Weights of a small transformer language model.
Size: MLP 384 SwiGLU, 11.2M parameters.
Architecture: RMSNorm before each block, rotary positions, no biases in attention or MLP, tied embeddings.
Training: a variant of Muon for these matrices, 172M tokens, 5234 steps.
MLP neurons of a small language model. Each row is named by its layer, matrix (gate and up: input weights) and neuron, and shows model dimensions 48-111. Each number is 200 + 30 x the weight over its row's rms, rounded and kept within 0 to 999. A neuron's up and down rows have the sign that makes its largest values positive.
After each neuron's rows, "fires on" lists the tokens most often at its 100 highest values on Wikipedia text that the model never trained on.

L13.gate314,201,225,221,205,206,186,206,171,233,173,209,200,187,179,235,218,201,172,226,173,225,202,202,209,239,186,200,209,265,131,235,152,154,220,168,187,179,151,212,225,185,161,193,152,203,170,206,170,236,158,201,209,212,211,215,195,192,229,209,196,167,140,206,261
L13.up314,201,233,209,200,186,191,194,162,187,217,172,219,305,200,137,216,217,205,223,169,223,161,241,178,132,167,170,166,205,177,230,190,163,233,141,164,219,161,198,179,213,164,175,192,184,195,251,209,223,175,206,154,212,202,157,191,177,183,243,183,210,177,122,167
fires on: "t", "y", "est", "s", "oc", "et"

L14.gate113,231,210,162,191,226,211,160,219,170,232,127,185,185,190,216,240,146,217,195,192,262,179,188,195,184,246,183,172,233,155,200,203,119,168,199,159,224,190,191,209,219,215,117,211,211,172,223,157,220,193,236,177,202,192,185,233,164,220,239,201,212,210,197,193
L14.up113,173,184,161,162,252,163,197,161,181,182,192,188,213,220,206,216,170,241,242,219,221,194,214,209,222,151,187,172,192,206,207,242,145,207,163,221,220,254,212,166,148,177,182,172,216,157,189,169,173,181,201,173,213,123,213,204,213,157,169,230,262,205,188,204
fires on: "b", "n", "x", "h", ",", "g"

L4.gate330,197,230,231,181,205,212,276,186,131,180,174,192,240,143,198,197,220,244,207,247,183,177,168,206,210,196,129,187,217,229,208,212,248,165,225,208,179,197,185,224,191,201,118,221,184,185,202,213,202,185,184,243,187,149,209,204,243,228,248,202,206,183,167,191
L4.up330,151,201,230,198,190,157,277,184,203,196,219,144,271,184,218,147,258,217,211,263,172,218,188,184,232,219,221,164,181,193,196,171,217,157,156,190,190,174,174,267,186,197,195,179,243,165,210,217,198,198,247,158,238,165,222,163,226,204,244,165,202,213,188,199
fires on: "T", "F", "ett", "ch"

L14.gate129,246,199,215,186,205,159,189,224,161,217,240,239,171,230,142,184,205,242,247,195,155,201,185,206,236,220,178,171,141,203,183,212,195,227,239,251,220,173,205,185,177,213,205,200,188,185,192,221,231,187,208,217,195,231,186,157,196,198,185,163,223,196,198,205
L14.up129,203,205,203,236,164,140,210,229,164,158,203,185,178,151,191,233,214,238,202,167,178,173,184,207,196,162,166,234,241,273,179,187,207,259,227,226,235,194,181,191,238,162,180,162,188,153,248,194,232,237,239,242,210,195,248,115,204,239,198,183,185,219,143,235
fires on: "s", " team", ",", "ing", " Party"

L13.gate141,209,220,178,198,243,166,177,229,158,243,227,197,185,176,184,193,167,220,162,210,203,173,260,163,183,209,154,205,228,223,208,189,169,176,230,158,231,215,229,194,180,226,166,196,168,214,131,201,243,229,200,202,195,134,224,200,185,191,209,242,194,215,195,205
L13.up141,221,211,190,217,189,244,198,196,208,162,228,198,143,177,203,209,233,161,237,232,244,134,206,232,197,212,212,196,219,190,196,215,233,177,164,189,167,202,196,236,199,178,177,251,209,194,183,200,168,162,167,164,171,187,230,248,215,256,177,155,192,161,122,183
fires on: " |", "n", "v", "av", "du"

L8.gate74,186,146,203,225,225,224,194,219,211,219,168,197,199,169,261,197,192,225,174,207,209,231,203,202,237,240,218,202,221,74,287,282,216,152,219,271,249,195,237,210,174,197,196,232,222,179,183,194,212,189,214,228,163,193,201,253,162,203,211,181,193,159,161,202
L8.up74,191,133,175,277,162,169,185,225,233,152,183,222,175,150,256,220,162,200,157,194,162,197,167,205,216,235,200,197,208,155,249,237,208,192,199,210,208,211,196,208,164,198,183,195,237,186,220,230,224,230,214,171,203,177,222,271,182,200,218,223,172,132,223,240
fires on: "ul", "ost", "ur", "oc", "qu", "eng"

L19.gate43,236,159,164,175,260,190,249,199,187,197,252,261,190,205,194,218,203,261,191,194,242,190,215,176,168,202,241,237,263,198,184,206,169,145,255,185,211,215,145,222,171,148,199,219,234,198,174,212,218,177,184,209,221,212,242,183,238,149,193,200,187,245,212,266
L19.up43,177,183,241,196,238,208,233,190,164,221,204,250,209,145,150,97,214,196,151,232,234,259,186,168,157,206,183,195,221,202,210,223,214,176,194,217,179,189,215,191,202,194,227,262,148,143,165,213,192,183,236,205,194,222,194,171,157,189,189,155,228,243,161,223
fires on: " n", "it", "ra", "p", " at", "b"

L9.gate200,231,207,228,238,164,214,216,161,235,261,229,216,208,251,175,203,159,205,168,256,172,148,170,230,178,174,201,190,258,225,226,186,173,187,178,200,181,191,202,191,193,218,119,196,202,217,232,250,158,231,256,116,197,213,214,202,175,191,266,185,262,215,176,207
L9.up200,179,157,214,215,194,192,212,192,202,173,264,265,215,217,156,168,88,258,137,185,168,259,167,191,187,163,184,264,207,234,160,209,216,219,233,198,207,204,173,210,190,113,157,229,238,136,192,216,260,211,206,243,201,205,229,228,191,181,201,248,220,231,193,246
fires on: "it", " qu", "he", "e", "ü"

L9.gate322,259,165,220,197,235,230,206,121,182,161,219,202,193,201,228,225,191,247,200,204,221,176,141,149,177,199,186,197,209,184,190,226,155,170,252,164,198,172,187,243,218,176,135,212,216,153,152,215,188,207,209,234,190,178,214,181,256,227,184,232,199,281,219,191
L9.up322,188,146,206,187,217,241,210,184,210,222,256,203,227,228,188,206,196,174,170,225,190,149,163,221,198,207,212,201,220,188,214,170,188,163,204,169,190,287,218,177,153,206,242,171,195,160,142,169,205,203,224,185,178,144,250,196,216,188,201,183,217,175,197,216
fires on: "b", "p", "f", "d", "h", "w"

L6.gate368,229,132,186,132,255,256,173,230,171,170,236,199,178,172,178,218,226,262,177,212,192,169,172,189,237,244,194,216,220,191,211,188,260,227,167,254,173,233,216,200,219,214,163,187,191,218,191,190,142,190,229,241,249,203,219,209,269,168,238,149,223,224,178,174
L6.up368,266,181,149,154,238,273,209,212,198,212,276,172,190,195,195,243,239,194,201,208,205,192,201,179,252,269,176,195,201,212,220,189,228,226,155,245,164,232,194,189,200,219,188,182,222,223,217,237,119,179,219,189,249,194,162,181,206,188,208,178,198,203,159,211
fires on: " that", "rom"

L22.gate125,160,170,258,230,275,218,259,207,228,200,233,232,158,198,196,133,187,196,224,160,174,216,199,217,227,138,235,164,220,205,177,161,223,194,174,234,186,175,185,186,221,223,163,199,180,233,176,197,173,250,204,161,172,215,277,141,222,149,222,175,228,164,162,247
L22.up125,205,216,207,210,257,203,213,218,200,209,226,222,175,235,219,163,208,224,177,158,158,198,185,218,213,188,171,164,221,131,214,214,149,204,206,129,203,176,205,173,209,201,218,137,170,235,165,222,185,185,195,142,215,202,219,242,194,192,231,214,202,191,142,192
fires on: ",", "ed", "end", "our"

L16.gate295,212,239,230,189,206,133,197,220,180,173,196,253,247,229,164,216,151,196,188,160,167,241,203,203,210,125,156,221,166,251,195,142,121,198,208,208,184,141,220,269,191,170,207,226,190,149,189,218,178,224,204,177,206,205,227,190,239,209,188,184,173,186,194,164
L16.up295,174,223,188,202,205,194,182,183,174,174,165,240,265,155,139,174,198,209,196,187,222,189,188,200,160,167,145,197,169,211,183,138,162,192,195,175,175,195,181,175,252,197,166,210,245,166,207,196,142,264,169,174,174,213,173,194,186,164,190,175,208,194,193,179
fires on: "v", " mov", "let", "ev", "ć", "k"

L2.gate219,143,201,227,187,206,201,166,189,164,235,235,210,233,239,175,229,218,235,202,173,189,240,146,191,210,236,198,199,185,239,208,238,180,182,193,232,233,172,214,231,206,233,207,233,230,213,167,218,160,202,246,200,270,268,206,220,216,177,264,178,174,171,237,124
L2.up219,185,151,191,172,198,269,194,188,213,203,240,235,210,208,196,192,228,208,203,189,213,258,171,149,210,238,211,263,182,203,184,174,237,181,199,227,182,166,194,200,232,195,157,208,223,220,215,246,129,196,186,241,234,193,182,219,212,206,207,162,207,212,200,207
fires on: " from", "rom"

L9.gate359,194,189,264,185,181,218,211,207,242,194,221,179,229,230,239,183,189,203,132,213,201,195,187,222,228,198,186,145,241,231,225,189,202,149,168,198,171,168,221,202,197,242,176,200,224,173,183,197,135,115,242,179,200,201,217,257,124,221,256,259,196,186,222,172
L9.up359,232,151,200,243,231,184,151,221,210,190,273,218,188,264,169,234,127,261,193,194,224,190,179,196,218,157,169,174,225,195,203,294,207,225,234,206,233,167,217,208,247,204,161,216,211,170,176,190,211,110,187,199,209,176,248,131,173,202,225,218,213,258,190,195
fires on: "it", "qu", "od", " qu"

L13.gate286,251,163,173,169,205,276,184,215,217,196,172,172,157,171,219,130,166,188,202,188,217,233,214,185,256,237,191,179,235,224,197,220,166,266,171,142,200,177,173,261,210,242,211,190,260,180,180,256,186,179,180,239,221,255,190,237,174,194,203,183,195,265,189,228
L13.up286,232,200,177,266,161,217,243,233,232,201,222,203,194,230,192,187,188,198,194,209,181,160,216,212,189,210,206,245,226,209,212,232,202,198,184,219,229,158,192,202,207,221,188,201,183,224,229,234,186,227,207,235,226,253,215,277,206,249,230,191,141,236,197,197
fires on: "am", "ast", "air", "U", "an"

L2.gate169,227,203,191,179,215,209,269,211,277,219,216,259,208,197,274,242,195,208,229,223,230,236,225,219,220,213,231,172,174,154,214,271,223,252,178,163,218,226,171,217,257,220,210,205,242,157,210,190,212,173,178,146,225,222,183,202,241,205,171,263,233,209,183,185
L2.up169,162,172,234,182,215,206,203,227,187,208,231,238,224,175,209,245,223,205,198,191,202,250,164,248,204,231,191,217,198,207,197,241,216,196,235,138,171,189,198,228,189,178,188,218,152,154,168,190,195,149,233,236,177,203,209,199,226,253,201,233,161,183,186,202
fires on: " U", "U", " American", " US"

L15.gate50,181,128,207,213,192,191,231,182,168,213,185,218,193,193,254,180,197,173,208,216,250,238,216,202,170,220,188,254,198,175,209,212,225,191,195,189,248,196,189,124,167,201,129,231,210,167,201,222,134,185,196,183,191,144,237,239,211,190,226,169,208,170,169,183
L15.up50,269,195,176,256,178,163,171,153,220,197,193,200,195,244,227,199,227,196,154,208,200,138,164,207,162,245,189,148,226,161,244,201,179,236,183,188,216,162,159,210,211,230,187,229,182,153,192,180,225,195,179,217,194,183,212,227,234,195,246,263,222,197,181,163
fires on: "w", "ul", "it", "u", "oc", " med"

L7.gate321,225,249,198,184,205,240,193,195,207,205,202,227,210,197,200,209,226,205,208,224,175,230,226,205,213,242,168,140,176,217,236,228,171,233,190,222,238,194,126,238,219,233,202,243,197,187,183,235,208,207,175,195,171,237,157,254,264,214,208,224,173,153,213,202
L7.up321,202,261,184,231,212,170,171,200,195,176,221,197,222,225,186,203,218,232,184,170,227,218,176,175,140,184,255,169,202,215,246,256,238,196,231,191,212,156,195,180,203,200,210,213,159,170,204,218,156,171,188,244,209,266,189,227,227,273,250,234,186,205,232,213
fires on: " U", "U"

L4.gate33,166,178,159,238,223,219,258,150,175,248,231,212,167,163,186,237,223,174,164,162,141,156,204,283,191,237,203,166,123,246,230,204,256,217,182,245,183,214,182,209,202,173,208,187,241,188,175,206,212,225,197,211,229,238,215,227,253,192,260,182,192,163,198,232
L4.up33,170,280,205,158,215,225,227,192,169,183,182,230,247,180,237,198,204,260,190,194,230,205,158,153,149,211,214,160,172,216,219,251,152,183,178,176,204,180,222,203,217,226,235,232,170,161,187,195,231,188,171,222,219,196,213,206,208,212,179,205,170,216,256,160
fires on: " U", " League", "U"

L8.gate30,154,218,231,205,216,205,148,213,213,186,242,178,234,127,231,185,256,233,237,162,193,157,188,202,220,186,201,225,204,184,233,233,165,164,191,160,174,214,229,206,200,202,207,196,228,197,169,158,221,141,191,227,196,215,201,210,215,185,231,214,207,226,192,254
L8.up30,178,201,303,208,187,151,170,236,161,246,184,195,219,188,185,215,205,230,217,177,244,200,202,182,199,177,174,223,240,166,193,194,231,212,168,192,249,209,191,195,284,218,192,223,238,218,188,182,213,147,209,208,242,185,168,217,192,232,212,218,218,187,198,207
fires on: "s", "d", "y", "amily", "st"

L23.gate120,196,156,224,161,192,201,205,178,164,227,191,184,172,193,217,198,215,200,173,165,214,180,229,163,194,173,187,207,258,172,182,159,126,197,197,176,235,200,192,147,225,221,209,164,212,171,159,174,147,157,195,193,249,184,192,210,214,158,174,216,230,168,164,205
L23.up120,233,191,200,180,216,222,214,200,158,218,179,224,231,176,279,193,174,210,189,162,217,220,192,112,194,209,182,215,150,193,182,175,182,200,183,226,197,207,177,213,225,207,188,195,240,198,180,195,177,165,242,182,242,207,175,194,242,201,202,179,165,233,118,171
fires on: "7", "2", "8", "0", "4"